config = dict(
    n_head=5,
    head_dim=32,
    init='uniform',
    optimizer='muon_hyperball',
    weight_decay=0.0,
    dataset='wikipedia_en',
)
MLP neurons of a small language model. Each row is named by its layer, matrix (gate and up: input weights; down: output weights) and neuron, and shows model dimensions 0-159. Each number is 128 + 24 x the weight over its row's rms, rounded and kept within 0 to 255. Numbers have three digits each. A neuron's up and down rows have the sign that makes its largest values positive.
Before each neuron's rows, "fires on" lists the tokens most often at its 100 highest values on Wikipedia text that the model never trained on.

fires on: "in", "e", "es", "le", "rick"
L2.gate515:107131121142127165138083105105156143109110129106138128143119129146104119141116113123115105098165124105121111134149132114109172154117150102145156123105071142092076143134114131093140133136085175135085128152147128145127114146144136138118144120154126149133144100110103121102107127094164176125161169149125120114101126147135124148146158149139186120130106134107104099118147127096066149148154136176105183069141100110132109069114127146079164128121178128136101140131086114125116156116151135
L2.up515:181132107088107154081084106089092148094121160134116138083108128140132169124160102143132143116149135150121114118114125114135118163114129149145186094100093146135129139129124125137149150122159119093147143139152182145129113129129121164123123131115168154123099107134115088107143168116116177138159157162136129110139141129115139167157148154100148161121128115097120077154094073167116135112128158157206121117085129118138155126129142125135131123139150139164118135090104137106149138109118095
L2.down515:061100150122138126109132114133134122132143103144101146088159151134106146134139092162138136127110160064141123107148157111150095141064173142094143117124114144153119140110100120147112118163154099097169190150128155112112111114099143152125131134116099108153115140112142144134143159066140106153114140176096135137125113123134126119156156144133133123145120093146096134122086121089089157171108098128106145080136136107083106106113125124125135159155124158115161114129115105161126088138167124

fires on: " st", " =", " ", "==", " sc", " St"
L5.gate85:105146137107123114151094116118103114143105153110151078121140139140088125127102104118100100123165146124128138128147126115120131091147167139131079163132141090109170088188162150146128136116122090120137082151124152138147160110121112150141170200151129116096086137166112180104133131139164145108129135091112125127110112126138100087159097147120130147177136136137112090101124156135150131147106137136089108085123106145116149129129123136091133169120094145121123114138120140167182117117079127
L5.up85:110172192136146090152135137134131173141126116159097135134135148148136137131134089083147124145121155139114098108113115080111106156134084120147129103142130142154137118110124098079077138146112120075148103122115127091121158095154104133116122154178107132161125108157156089132126124135152152099102142133113128113118111113139121159140171142165117179162132147125151125067096118135126151131112122122124170170125115133102105153106147153168112154123092129098165119148134123080106129096092151
L5.down85:082090157175159115126138105086104128100103159131163184108154156121133132116160089101124171147151120126114152133114122138133099118146145095118132112134113174129151127120112138140127165105140137156160123137120118161107138123121143181117124148157103150110143124127134143082133058110145115084119153168098118100117148139086124104126082149111089136112172116152125156079106080101130160121129130147129137097105152107084152127082102148138141140160145139094130105085124142127133134125125105

fires on: "re", "r", "z", "ri", "le", "om"
L3.gate213:117097157128148134161103121172138135123104144139157097113130169157163181148118156104137084133149136090121115083149134119092166143131132142097098083126138135160160118137109112139161165129155081116141117140171126134092168105117153113118144136116109155119137134090158119097110099135157144140113115129117117080126112136103146102141127113107128107160120117112118108139126126156114048133091145105142107086141143168154128140140143153131126088079113159118116103112114097149127115102195132
L3.up213:128115133119136126165117111093112102099081184144164116153136146143142154146133168126098080098122135129139139162105117114092127101130103123124105093099169098133126107126097161127098148110117139115096120129154116126122153053111126110134096117136174142113124117086082153114156152144122109118087169146150105099106132115109147147116150171151132132119139132138131081101103159170144099140086096142131140097151098111105168127091164143097132085129125100128139167144104136166109122145114123
L3.down213:156138126108125153085147154109125106090116111097106121172118140125153126097111145067135115119153088123108124098102125161093113103150123137132092169161098136130159104143130101107085143121145120147082097139128113123122123144091063120138154141126156129147135122132105121138170158139107105129105087132074126147126104164131110113104164123140135117132182133187159096153136150104092140151095125102125092147157158095143142130167102127071126142142140153116132128151124097118136114120085110

fires on: ",", " |", "),", " as"
L4.gate463:116094094092139186157127116155172133114153148085141130116098101157129135164123097102124097180124144141097138131154156137111152162131097180135123116105135097125082113152095089078102115130108113111145118169094127128142111136069121115097167171141136096074148160150107108098112123105099145123116106128134142135121105106130100157120145143130119144138173152118150097105114107106164125099106120128158132124094130140109088111141169130126096172130134146150138139114109097141121099126111109
L4.up463:159108091101127151145131192145142128140162112106100107116157143179111085125128129160100115149095112166127176138070149129130122095130168133137154149125122110148167147129139127137167095134169155111103145126135095141122140124133104156107119071126138167150103114113144147122121088109151121141106118142122129095109115138136080151119159114111138129105144123123171119158107119097139125149171106084107164159076106070098148114125089120134108145117141169166120090130123106121112145124114120
L4.down463:159142144163137135128123114144108112072163133146139105081117136111143113067145140148128122109181134137099113110095156133141125154121117114100076130130128106162156141166180120140143126138128137137129151178128114152158142185157121139165120146116134130174117125115160143082124148111161101132133135092148115116132130115119096094126130114138097085074142138117110168120092148120113162168114130118101128142147110134143139156125100102058127158134134118136109094092086109143110158128116079

fires on: " the", "m", "w", "-", ":", "av"
L2.gate620:171135173177132069105086101105176103147132111134136133074095080140163178132132117114126100132111105139096141109134147125150145128103157136182104152155122147151108142099103119086134131137126153120092129114097074125094129112090121135132181139136121098165116127114101139147113130145125141158087149116126082099140151143159128070156133127168137135131108134101146107120128124150123111096124145117126132160103152135118112098154128127122149096178138159121149130152147147120133172107139129
L2.up620:142082149105154134152121146110105149177149155160136130097128124125120155102153182123141110096140143189109152150120107123131133116145160100111172114154101090117135100118111131145138134095135180181133102136158120140072082129139124100154113150144125098120146148141104144153134116068156117168153126147157138110118135110136134133101127162173107132164128116132119114109103131157125151146148130142140142148118149152104125120098090100115166164094122095089092131163155090148133164102156132
L2.down620:122139090134114105140148120106087170129144173167138123119097158081121154122128091133112167131146142124104125110134110177147129138122109119142127076126089116153151131130132093114110147112125132125152153178133080135109140176149125110119146077081145157126138098149128151155168139156143140106134128140122158149157126120104154136135100122111098108161134131137106156135169129180161110076120160137156110094150133114139139168160105081148182147109154162104096122145139128110098107152156135

fires on: ",", ";", ".", " (", " |"
L4.gate121:078128140122107115150098105149139133115099096138181122134094148158100088105127114161105189147117173105128142131137152125145076116099145110117151105180122122126106133134106131122132095112147158113108136111158124151156163151083122104162101145076124141138125136136133152124112090129101137128145121092117123158170106068083156133142166112134112083114130131128112138126132138143165114131081113115125167103112146100128143124114101094154047113113101117128127147152125120145118124149166140
L4.up121:119160138104152163161154126148078142127121107108163143103094129081117123142116147147133129145139120131129108099109129104108149117151118114142119182181114160092106146124151159135108150142088135134096130106084140162107105145157130128145170132135103105148049109149117114138108134159074165160093188127117106162146129121092138104165115108120127158113157109149105120126139089129117123123166092077116124115108135096127103167117124136127138163117105106141114136157141151103102100140135096
L4.down121:101140120127116136140139100128112166162135152131132162102146120111159101140103103156123147129125142171084124122123175153155172118106129089190109116126143122099100137107177125096140132140119078086109119098132130153138175112062139118170118095132131180144133139122119133159151138078124095113134123123130095141144096097116116138136138156111149108114121170132130154150117115146150137159067125115093110114140149157128123117138131108124140150118103148055134135098109142074102127138107112

fires on: ":", "-", "i", "e", "id"
L3.gate37:128129140120135093167120134121156129084127111129160156148140130152148100066147154036131118134149142139133116113119167143128134156134112163170160111127094106100154101125136152139098140133150135114115114117086160104138176125103141110101156150123123163149144162102133134140138148126116110142118105147097157144124126055092132117155105170106097153121108090130117170161120111109110125158084089095158157119140185136141128102130118119131134125132123173126104170142124128132113107098134116
L3.up37:129055125149119167111124123158145131154120123139103097147128115140132139120133120138121130100122088128142162150131125111131165159121166102096119144120099178112104108082105111160106173066116122130140091120110112135112065146152120157137134104134121119113091123114133130118154125170104137132125128133117108097121152132115171139148138120143161118130089130097123110110049169068137084100126117148169176122150088151116144121122155088106153106147104154145119155139099121128125154125132134
L3.down37:137078098134179108132145101131164097100113108141110166138151151116122177139130115091121142143118132100141144075123137136167130195145127182152158156171115113090097098091182156148120139127155115143086083143115139134100133123170105101103126114131141138113104133133145160139148122144100131143145142163088129117129135118133135125176097149124080114141129100166094132145110124102095118124125109144144090091168114165132073126108117123135127128126144137167096156111115144129109144123128126

fires on: "-", "op", "g", "ap", "as"
L3.gate138:107108168139137170138115123081141138166103129154077130147115115112118124119126145132145156113150161169129145094099183118121121110138103152182151145150082139106139112124110135164135127103153096123129138163122156102135129126166140131131113129139117150155094162102145145137148162111090173112137117119163142166156155096099139178148139144135157140159155110140115112136131109118119096125122112143146133117106121121136089080137100120161098133122104115155163126143105109057110158172170078
L3.up138:138130144135131142101103109105150144169121118131154120117118122113156178094185100105073124107107121150131144116093104186085185102115134125144085155145140067108151120122104126194113110085116141136132119129107096144127122131117093121104127136161109106121129100110085111124146135146101077128131116123099124121143113116087150108139120126116169084133160133135150190093101127117119110109101127152148138147104155142150113075116155104122148102167138110121118147100148143103145139132107123
L3.down138:082133165150146076136104140117141098136119117154102106136137180115103136097119145087153126092103136135146104128106111123085146127136129134129103111116086133096128140147130132090130123164188137174120178154102141120153166175143123124149089138143170134106118144096125164118142138154151133166139115125099098144158102171124092124108123076134119104134124120126139171130116128126079115154158110073143166145161128138131135160100098093130170151149137114139128179109141118110118102145151136

fires on: "-", "sp", "p", " Sp", "ack", " sp"
L5.gate182:084135146116127102131175104133147121117138147125132089127106157119146154138144133134126134122144131120146092137168126103132122122104117162115159136108137120127134112103103117143099120150110130117142151125141096197145130107129162134146121116116060151143119104133163109100108105122136110121135157100152136162143126143121109134157144161120145100110178145150103123151155113147138104125153159147151163075151094129181131143083123123120179099070128164112090122162144133127114055091139187
L5.up182:141098136159109102127138083128165105116105138148160097126113119103125164118132147139121149164119158131143115121153091163128150130126097096124159126136109115107094094121107116157147128172113072155165113108106143140113105064135145113143144166115131154132092108132112125137111089123188158159110161110119124142163122089148128103133098156114088129130150138149111177141139136099103128100088126132166136111132114110118111118142144131124164117092174148072115102171115121173166111141142087
L5.down182:109163105164141077132178139112143131111105128111131121141132115132161147111147155080135117155110172113124120091138122184160141140143144120078114116105130113118121080095124154173146140165141090115124080132089122134133090086170125139122139116131132148130181114150144127132134093124134130150111137155166146158151111140122152133118136150108115143148107107104126144135195114149110124154118110101130129098127126121145120132127096152112175104095138137140160125169150104165188117170082100

fires on: " Mar", "af", "erm", "ep", "em", "eter"
L4.gate28:057153089108112133117083106140091117122124115150139114108122125135163112152149084102124118125134106153084110152174125107117144124068140127089124096107114111173131137107073106128134162145147140107107130150114169144128086114105108120141130165123110127138131156128108102124177122135083182123141135147150165142118109136125142136132156142177120100107136143111122114136139105147131146157166174099143149108131163126135164115139121113113168166116157102111130119135099078160164132104168110
L4.up28:103157158103109105126119121147158161174161123085140147145130143123122138098147151134128156094095177156118107129135131111115091115120101138128149138185168070172103139114106093134180140128136143130128118116120105157150147103126152124139089128131116100068151112132118128128146164133135115085111136110112090141121145106160133106110135100076152199143112112114125145164147145127131152156125115157101119129151097113133067144123119124131126146109123145140132131146111139081097065138097145
L4.down28:173130095142154178106121133133151181175095083082145094139158133127110126102149142126129178103090126147092102116130090120094116096133116134120122146173130069146138126157144155113147110136101118141117170139101112140129156114134116096127107128134149106077145078121153146144100112150176135091086152133114120148101151137134137098092133143169119126139130098120153132143124117099136113096140106141159138111126135111115096115118149140116118099094128143148142145137133198085169102122124127

fires on: "er", "on", "man", "ins", "in", "e"
L4.gate74:121146177108131157159131143104137096124150104106127099123085126144116134098115142106129117107138114139111159158125147124161136164154119146120158126093120125108138104125108157136121163143165110127112136133148128156133083121103143117154146169133181138131123128152173103127094145137111057108162147135114125176141072167122120117155155150141142096149103140135152117132136135108118143100099086159145151139107079118086068127145158162113165118146130097126139176162077108103110131120096110
L4.up74:113140104120178142103124106097103109097106069155109113091112131109097127116117149145136117138138137159113141083131124112119134168125144126104179163114154112112136150168125123118109136173134151109123148152111099117150117131105133134103132117156139172135145146131121072140094150142121115122103187138126120092150144182183093099134144154114140110112124124147119128092092110164135185134166171134111157157131093128126123103132120093144112151143104102136113098076179157114119165131121145
L4.down74:112110117126136155165117102123060167097179141124160151157155113124102108113141132101138132119122148115139110126113116124138134157125159131166140098107132137125095144132160113142145115152118135110141180176110136133130113104071109112163111074135153127138140143112114089111087175119170100112118151142121120122106132075140131122080141121178120168123148096152127106073124168144107117126146124084128093118105113137104134166113093130150112108141099147159166071139109129123116111153127105

fires on: " st", " sc", "im", "h", " Sc", "ign"
L4.gate237:118150128125126131114106107113134086154088159099120117089131119152130151129190120178071094127128110114153139134135158076113128097103136104121100121119139158117136110153098118122104164185132158139149123132165132133147124145193112103120149176160124113138096124127125111157159158127111150143107118105132128125162130123148145160116186188147173140129137163162136139158150112133101137137170150143114106121169128162109114065125089100153118131103106121105132153119152123128129115137131129
L4.up237:124163164148101137122135162133117112164100086094115132141123109138122158136129054139119115141130137107153120119163115148146089083154137147104134076129165160159132138138108115080113160131101105150158168150137111113155126115128093128133159120116134109128135116138116125131107192127111121124151096074098150137121147113151141127091127152089139116148126152146136145114102100160150142137136120132170104106077113184145148148085106126133105151116087145091143079123151164140165144124131091
L4.down237:127154163135143115090153127122126132118120087123152112106137156111094136141171104119089155128133171106156119109144115171129152114173163152149172117172132122140127129113169083115108133097105103128167154140150149117185107120160125139122110102144120131100101092153136130136105135123135098115154116119059140161130139132114154143109068142085108146121124129149108149139092123089146127144121114124165145141118109163118095161054127158104139142144145143114123083073126141114108150114113127

fires on: "ap", "p", "b", "ab", "-"
L5.gate77:120113145143116123081161097125132128149111138127125114104127132087150127095150122109161158113113142135161149111088110150117152135114125145121143150119120137093138143101095139166119098183105105139138132137089136130112151110140071133146149117149157136132108095130176138158207131082090146143153149111135130108104109170109110112111094083099111112118153169129125120085129140079134090150138171112116155104160105123147167135138107163132096103140145121131121140156173148115123161141159082
L5.up77:114132072129106134127096115130149100137082123105115120128121126068163138100129114132165126141132158132126139082129120147114144104126112153104146106133138157135092126127099105140148112136129121113115091136121126144134114102100127153127129139106074148132148109098141119131180117107149151131159135143120132089132130208157097073163161132081078108108178150157121109092147125146122090150104159100162112122131153153145130144064121122083114133097128107154136111132145118152175150152110140
L5.down77:130144112103148088151118109137181086112088144064184133136128132089148188097148117164148139122122124132110101141128165135115113094114071131103128136085145126119099122104150133148147117133162147134116108140144100123141111101149140133122080111121097121116138153138142149151175083141123159103141134165142151147169135140142110152136143142130092090121118115123120106135160104164131145115142093112131112118098127125114139157115098135122092198126160124138169069102121113150132148093104122

fires on: "erm", "em", " ex", " Ex", "p", "us"
L5.gate366:096117125125132108095080150117087112097141125104117153132098122133132145148186120121106155074098135169164154147113119128111135156124124076117137134136098099144124178118126160116143110166132131112090121093085158135145104128051170112095127154089164129097128123083138133143127089116139114147091143138117122126133115104151153112137112115114157159151122110128152103112158116125171135139136138156060151131142129153137145115140105129127125110144156081121114102147100187129149131146154120
L5.up366:091095110114112132116107158112179135155114127157140135128162116094087149156144175162135121114134108145140143121147117128128104192119118082085183167113105127155165122163139101116149135156134153096098129151151151158132155153151119148149121128098141113128140099104137119146153131119128109095103124117149161134145091095147129103135154145156139180127127166139165044142134141142120160160139123131137140146121157127132153147094101158131107160136158152108135115186108126127111132090140148
L5.down366:185125106119142132099096130155077119144100130118136158110099173142154134127179128108157139139069133140143148140090137152160128092142134113145099119069109107167146111138119128145166090126101142091108146133102125097132128088136155131091116142117122121130111127153159144182079086117154133143114131115088145146097161135139120124161111136145107076088149103150164136100125130131149140147111150145109139108123117158129118121127117157078090144114139100149153123149162105108127131096093086

fires on: ","
L3.gate616:121153103138108120107138111130101168134105083129143119127121141139147130150148143120182119149109111114123108159117165092182084097122157104115066166139166126095125141166126129121104125159091137122156147153123128101151111163083134091146126104118100147089127098143151163156102125162127111069121128122159135144159117107144106101119110133134119136172159117149100109104154125124151119112105112070122174152149139151177123122100110129115142143132134146082114144167134121158109150132089162
L3.up616:122111129141124132118149156123140111112158118125123127095140134142132106131154153146136121155122122049133097172166144126135156120135115167113091107142093167088117106155175085104081140120087079138137118135139134121138121134125142149115126120129110091086131160142096128127120078163148113139131143143089128139105115122098101112126151137146150118063134111197073135128122144094111127122139150117129144160114159127148177131166110094129140204120127096136130154137134104105102118124152142
L3.down616:147138156144108112081160107112103166135136120135134135120173180138152133145149094126114125135128135111139121141135142102123111114173155201112112116124090133099107099095163121135118173127124112138116150150141094071144129099103093111113123140113153086131164098104066117112183085123131116133165163159094098137126139148102146125120144108154099142083144146160102117099137111124076094123107122157141140114164102166113143111130159131153113150101143147103150108108129130141087124132134131

fires on: ",", " and", ";", " &"
L5.gate19:109160126090164130159123114086134160082137121181129115140134120124120160109084147149120156124132162139092129090126132154169139151197153127144169150095146072102133140107085111155124127160150150155134130118144179118124114096113130143181115131123142127117125125114143153075120122148102130145158168130069170101107149130107109105124097126122114121172113133127141128103137149135127174173070147149129136144102146109155117127127100126123119128123125132128129155124139115117096115124111068
L5.up19:145147092083145140125101110087099117122142110150105159147108123137086169140063168133133130101144106143115089124119128135137103129187127151127081133127130092112140155147096121133107145169145138152119078107139129127144108081121113166119144123116101127135162129137158158162141105095099114119153112116168156123130133098104123087114123111134145131127131111135161157130119130120175155171106125109102152083121113089122127159154130143134109171133124131144134128144173140149105142168061077
L5.down19:134133111134150180151153136125107164140126155154148134105197142132135126144129144146093109089112153156148140160110139186131129085126136143198124132150153129107074146148159142133109115111093146118140136142112168148151126135107165143158118114071076154105159128140068131106140149116124126124145161121167116114109125106169139109145120153139170133140093171110120136158110139106107083111100112149158105133119111110116138105116133111116186140138133142149125127115134103078109117099147135

fires on: " the", "c", "w", "-", "as"
L2.gate444:115094175109153091147118113144092120159083143148109144138077115137128177098126140112146133175117189165134110155137136137139120091120131132084123163132165113102177111127113098134127119134120134115154066114125145141130146093103156115134150151117092103131092148097102144084080144087112132136130108157123153112125155122140119128118164161114102144117161119149159147133121132132133118145110104136153117125137127136150134135114121142135164147100087121099212110108096116149079138101139139
L2.up444:095168104107159126103124183161118136155124157182126073117120108128126162143181100139113117104093107134183134087125115161123146141104169090127144119104168172139175151147151121138132130077132095109117137124144101140132097114107116104116134130137097117099125120101108154091155138118097160162098115107125123133140121134132118159133103116141151133146136129117133127102083110095156088091176142138162121138109135129111128069176149134162151104114162123115132141164140118130124156114152131
L2.down444:136129125148174154137104161082142121141165129121126122122135146079117142146117099127130156112171143114155120095112121119100121120104116151105145128141135148145108108146131106125103083119125152131103124132146095158097122151108111139113110114139152189145151103091115113107135133117176120104135132081116064139178107132112135137128119096124145133118190124096155119124105119143079077085083104124095123159149105138096113109155173124137122140162140189107143153135104187117124136101110138

fires on: "h", "d", " the", "ad", "av"
L3.gate51:138147138131157117185103105175121123181132159118144102126143106103120088112164102098101083137130089141089109120096078134116149080126142095099136148144108130165125117125158113158156156147116172137098137055100117127142119116130106116095110165138081121104150132108110142094103126084106093176133146118103119130120109139179114112131101099136132157112143132121109125105109113147140136115161108143132150152162166108155132137126118098145147100132158138073128149159103140122116104114123135
L3.up51:127135130111057085112129157104133107187184085114122084112139111077094173084129098132118144131140143082145158098079114126123104116118114154115111160157081099127124103142101123117101095133108099157117151131126079140095123115124079097137110144131105184176094094130152170159122097115173103128136118120123128112129105143124117122111150131135116148124109103133124128099137104107140129117130143124120141116143120099139141141156105065110124107105130134137112165111126125149157111113131136
L3.down51:133107171152147085167130087134103166148157164141158149123134169089078138141106097159164131165131110121146094117121137160140150152080115091136128128123086090128136141120107100120096147108127130120101098114097107151118115117101093078163125110079090126103114084159117129116168104150138168110134150164121110116107093128118156155080142135112115126147102121124134156103146092129146132149134099122116105112144162101140108074120073125093100116136116133122122133147148105118124113137152116

fires on: "i", "a", " e", "t", "e"
L2.gate404:145126101152104164167115124148112117150090134063143096133135130175113113145139166123131152140102108132125176158129119097144118118109144132157105131147142138137133068153173132103150134150128100108086122111145144131152098116125133079133104133111125169139157091098102134161150161085104145126119115130105088142162119115095095077129131141140148122110121101151127159103144130139129113095099140102111127128175132135116166139135138104127149141150083180147120173164066128139147155104138157
L2.up404:115081114108116163150139136126086101139125135109131091106108133147129154117134108142109122171119128086124125129144123142137132108139105098135144149162102151082144101158113114137109131096135098125125092133119143077103142144168118151169084112123134128070126120120115195131115180153131162130101143134121132145166126070126098086158134155130094183144122107120162156148113139109130126154127136118115148148165161083114079108112133137120083132126141125165156166129096161164120104125106139
L2.down404:120134112169142139146158141132125136097085113117112062135153125135122136108171087132117112135140100126145157122128142132142136113108147175119106148148133133092122140085160148104098104124176138147116137155153131132097127108160097122142077121101128135086104141129160087170149188159131137151104162142126128141174135133139109133155133146150167097150154072127117093101107117111077124097116116172130130185186145141117099095139145116142132150142118128120122134142097130148127114135077105

fires on: "-", ":", ",", " ", ";", "el"
L4.gate5:094167083113121091145101086145110121130085136123159134144099132125108157145184138116149167107119090138101103136141173115136098119124111141136119123148149152161088090111136138130145114138157136137145145074152117124161079119102102165127115140089087158117084123111113100106158134127104169139119120106132145096149113146116136123159139138129112077155131103130151109110140114144118140087136122042142152115133154122142146099100113127120090112160111118102186142132130138165114114092137135
L4.up5:154120140136080168191133134082105157145123133105112133151100104169127109180130120120113137146078115119157130055139174163103128132148110141150170162135127135145123144157148122159148151143164104085126134125110091110113108127136105143151105149129098105124135122141097068097145117138117136102122110138128127152124101169147132166125121124125126101115171099067132113138125145123090112116117120105139145130089100108133175147133120104176121133101146168167116141134159141133134151097151113
L4.down5:150093152130144111132141144183093147148152118147151158149124131141120087143126106145128129128100119137122128125119141115156106090110088115161130131125119090108159163090089103130164137163104113116156125090148147114043134130090096118123113142155107110134134161132117172146188176111132125105097097135105083127163118106110114084075151141125139135151124145138095111132158103123086133149081146126103149156151112129121142140086093106114140090148106167132123116150142148126114143126099128

fires on: ",", " which"
L3.gate283:141113098109156170122123118156133141173134115113121099138121098101138063087139103122143092120142112128089136165126099135167127163115121083099083129125158145146114161113124138137122111107116121140140160130113100101139124129140177075139113125168102141146086078164099113144111138097139128112138150123126158125138145088082092136165147117120133138112130165179107112133134104124129087120067154156124147155172141123176131109077095121135130133138126133082118136121142107151138113108150108
L3.up283:170134130089135144083125113127146137142132119163127130080155170138149112110129130132132145132094132075115144155135115112158154124061133133160106105130134139113085173154143138162066098127087119134080110149159142102141131180074151150103138145096128128130139095149129112110103141142085134110094110130122157109134096135126126161117140122132176122146103103134117121171151136141147117102158117145119136113083110078106162150102154129110111104137114120145147159106122085100127140136079116
L3.down283:168101137130112141110134104133122137123150108131100134106107155141142081130124114143152135170107107111117153127137129124099141152119145149181113140120136129124111131126199099120119114142105113118114134112153120127107140176113141128141149143061124076138166125105129132121132119104131125065131168128163148148137136102161103128158093138153173099163091121134062115155137165095110133126110115136064089121110113117151154148111091133126094144051117106100148127098102114101114134124129124

fires on: "on", "E", "ales", " Con", "-"
L4.gate200:110166111099082110123109119151126106161135120136141133127102119165129142127153158136137103130133098104120117087171135123162100131079117124113121126158118180111151158130124118146127130156120144076090128138121139162133161156147112120165122123143106124109136119076101178069159146151150107131121131085150107108161097160152134109149108091144127185129103107132138099134075102179137160142114143131070155157124099146150117115165126166153145122139106114105148169144133137124163137108124123
L4.up200:106140163084127131137113142159151138109132166145156084120119113099191165101109147143102146149100157097132100118168140140113161125102109131146151128142125078122146155135125146127071119148113120108098101139120154095158147136122153133138124101122094099107104137136130113132164131143161114085140100110141139108116083196134133153081123116087130126147119141168172100167135146135122123118104120135143118154103104105092143146124111168099099104138131115111147140104127112122143142090167058
L4.down200:139093101127137101137108158127114158102117113124120106096145118084153156148120134119144150154146142160132142153091122118070154119129143118146180136107130114176099142141124169133120167153151120098131153137127089107136101173146101125124168134113183128154132108116104160132108126115116144156106136121139137071135052135119112130150101116134100149117150126136152137127099140125126116114176132120158125102064070118127152120135171110113141114107134120154128068111076097125108113148106144

fires on: "c", "w", " e", " w", " more"
L2.gate186:123153120087131142135138151145133114155146127151144145140116100102112121118135089124114137075124177117163147130143118171135107082161181135109106134130173135121124086119137147110133151136088073100117114125162159139163172145129120140122130111130130131103118149142144142087135135080134104093108111141121144105060102155136124139139100093122122137119109095103082138164039156128126142165139137132095138145135095115150109170126117120129174140123136125150154131119111143092144137079145124
L2.up186:114109098140121118120143124084097130118069106135120126117126037102152151121146136142114138116122106100157188118147123100138145134171105122140068114074149139125147167120140108090132126122079089101134141083150122109132099098089116146133139132147124093155088122130118139131146119097112131128119122115149131132137130138136142115079101125177128082127100075126114145129091111116169112104166165146157117132125152143162124162122131133103147138151150124141154122134148142137163110174142104
L2.down186:159136097165166148117089147163090146101124136148121099107142165118112156154133163102154132105122138132147142134100126118160193128161109077120114142123143157105147140146091083157169159133100158107139182126123113132118116138128127115108124103167159114110182126167164158119118118131136133151102139124127138148162113148128086165119133119123146114158132124120112153149119084127083129101128121123161165079154137117113092122127139134133086111080124097158143146150152173152126092130093126

fires on: ",", "ar", " |"
L3.gate2:133108117178100166145126146094163136132151142162120106127096107119125095113099093145095131155104136146109146153147181084086113120118095150142184128168137132117156104115106164155098099127153134123132097152121113136133122110152128112068144145105149105096121114098134152115100144108145142145084133086068148157123119167141120089108136182141111098169122123140117128144186123112167095112116136150137143109124125144135095156119108119162128122112106136099148146141127117107177121137162118
L3.up2:149129152147137200135136121168104178119115086112133105144097115151139108135131106155156090136142119135160113157142129127141146164118098144091117139149135146164175159100147136120134160118107170106146131138141154137147118146128140117145113079080118131085138078157110121058121133110089113077128155122143139136137131133119098145102153139077125114140138130107148094096083131140109126159143165081113148148138147130105126122130130114109108135135144113120094137105122076128099189109150139
L3.down2:124130091146140148144136119135141129141097113135129134134105124144158087113145091136120142128149157158081138150097125102105160166168148133110125113114131134130135158135138117131100129120105142086155082129135168093099131162108174123154150101092107125145149150125106150111151148140186141069168125125104100139133138139162114113114159146095112110120141093114179116097150148098142104147086133072107160112077140162108115110140122093084096112140119124129166093144114098120094141118174122

fires on: "er", "on", "ow", "ver", "\n"
L3.gate186:131142125121136145146128108114118103147152078134144143134140134116097103124120131100096138100145146122102126169084149156138102120159145152129113180102091097127133176114152114167095103115127109150109129116142148139129153108128096142134102097173131119138132129147141121100131149106120119103125142141160088162089149189122132083153115156148161135144075121147145116152136116105108136175137125115107095127102147156132087162176143146086135146146133122125200128125165130155080151095169103
L3.up186:138136128099123166129149143099124166145139129132144125130121127092099138136132107168117116137133162109109120167060151135142116171127145119158098174144127119097136139093139084100094129157157130144169112161168114112173153127120153175194113162107130153110155124090091141150146094124134152134127133162145145123129132118133085112108144188094113100165125133099132138130116133168147133169160159096114127161137141139132108119115129105143086168079118113153144109111118133106150154114157119
L3.down186:138169123129073073118135122101141134121100123101068126174139081124121140114113101088162124128143139125118116117139132156120117113145169124132107109135153145131134120107158155115105124106135144180074137103141089121116105086159127150143089164116138109162125113108130088127145119147121130100117156158129158164130134105096108155085111127129114151131157114111137140084136098152124103124145155064169137154118129126147127123116110134149085149136076159184151139162136161114100148167128137

fires on: ",", " and", " but"
L5.gate496:110081098112132138117159121110129152131148121168150148141163145139128103102124151120109091114126150118096189148125109127129104081113109154166094135090139122105105103129094134096104108105127131128157136148149116110143100107106117135104137162143129114106117108197180144121126143160135133141150091170140107113077122121103122153131137110136163138168142120151099126089193100153125127124173163163110150142144142143150116136123110134131138210131102130147151109153133161140089148153126134
L5.up496:145137145145153130095111139147069117134153108102159146148135137192151113127139115129126101148127107148112136092123134138160167101113116137154109110103109137076116196163154130087183173134141107129124144134145101123144105136117107152103157133136077132137120096107140129122143137114117137109184126185105119120122127121073096123141155103091148119156147087138122117146085139115122095107132111159176190093109142139147125136113118092120112109153155093134143097153125134150123151115135129
L5.down496:161112144133106144129116137106123147145162124108189118108128119170187063152139108136112137124100135102131160127105142147150142131162178128127141106114118145102084146104195107128104104128115150121167109176134096098115148159123125139139166129084127132176129128088152137077128131155135154116151131092092149154137111100139125099140152106133118128136117113120107108154134143068135100162098130120116101090148140129110165135114139107094072071126125148127151118117136153144122132147131117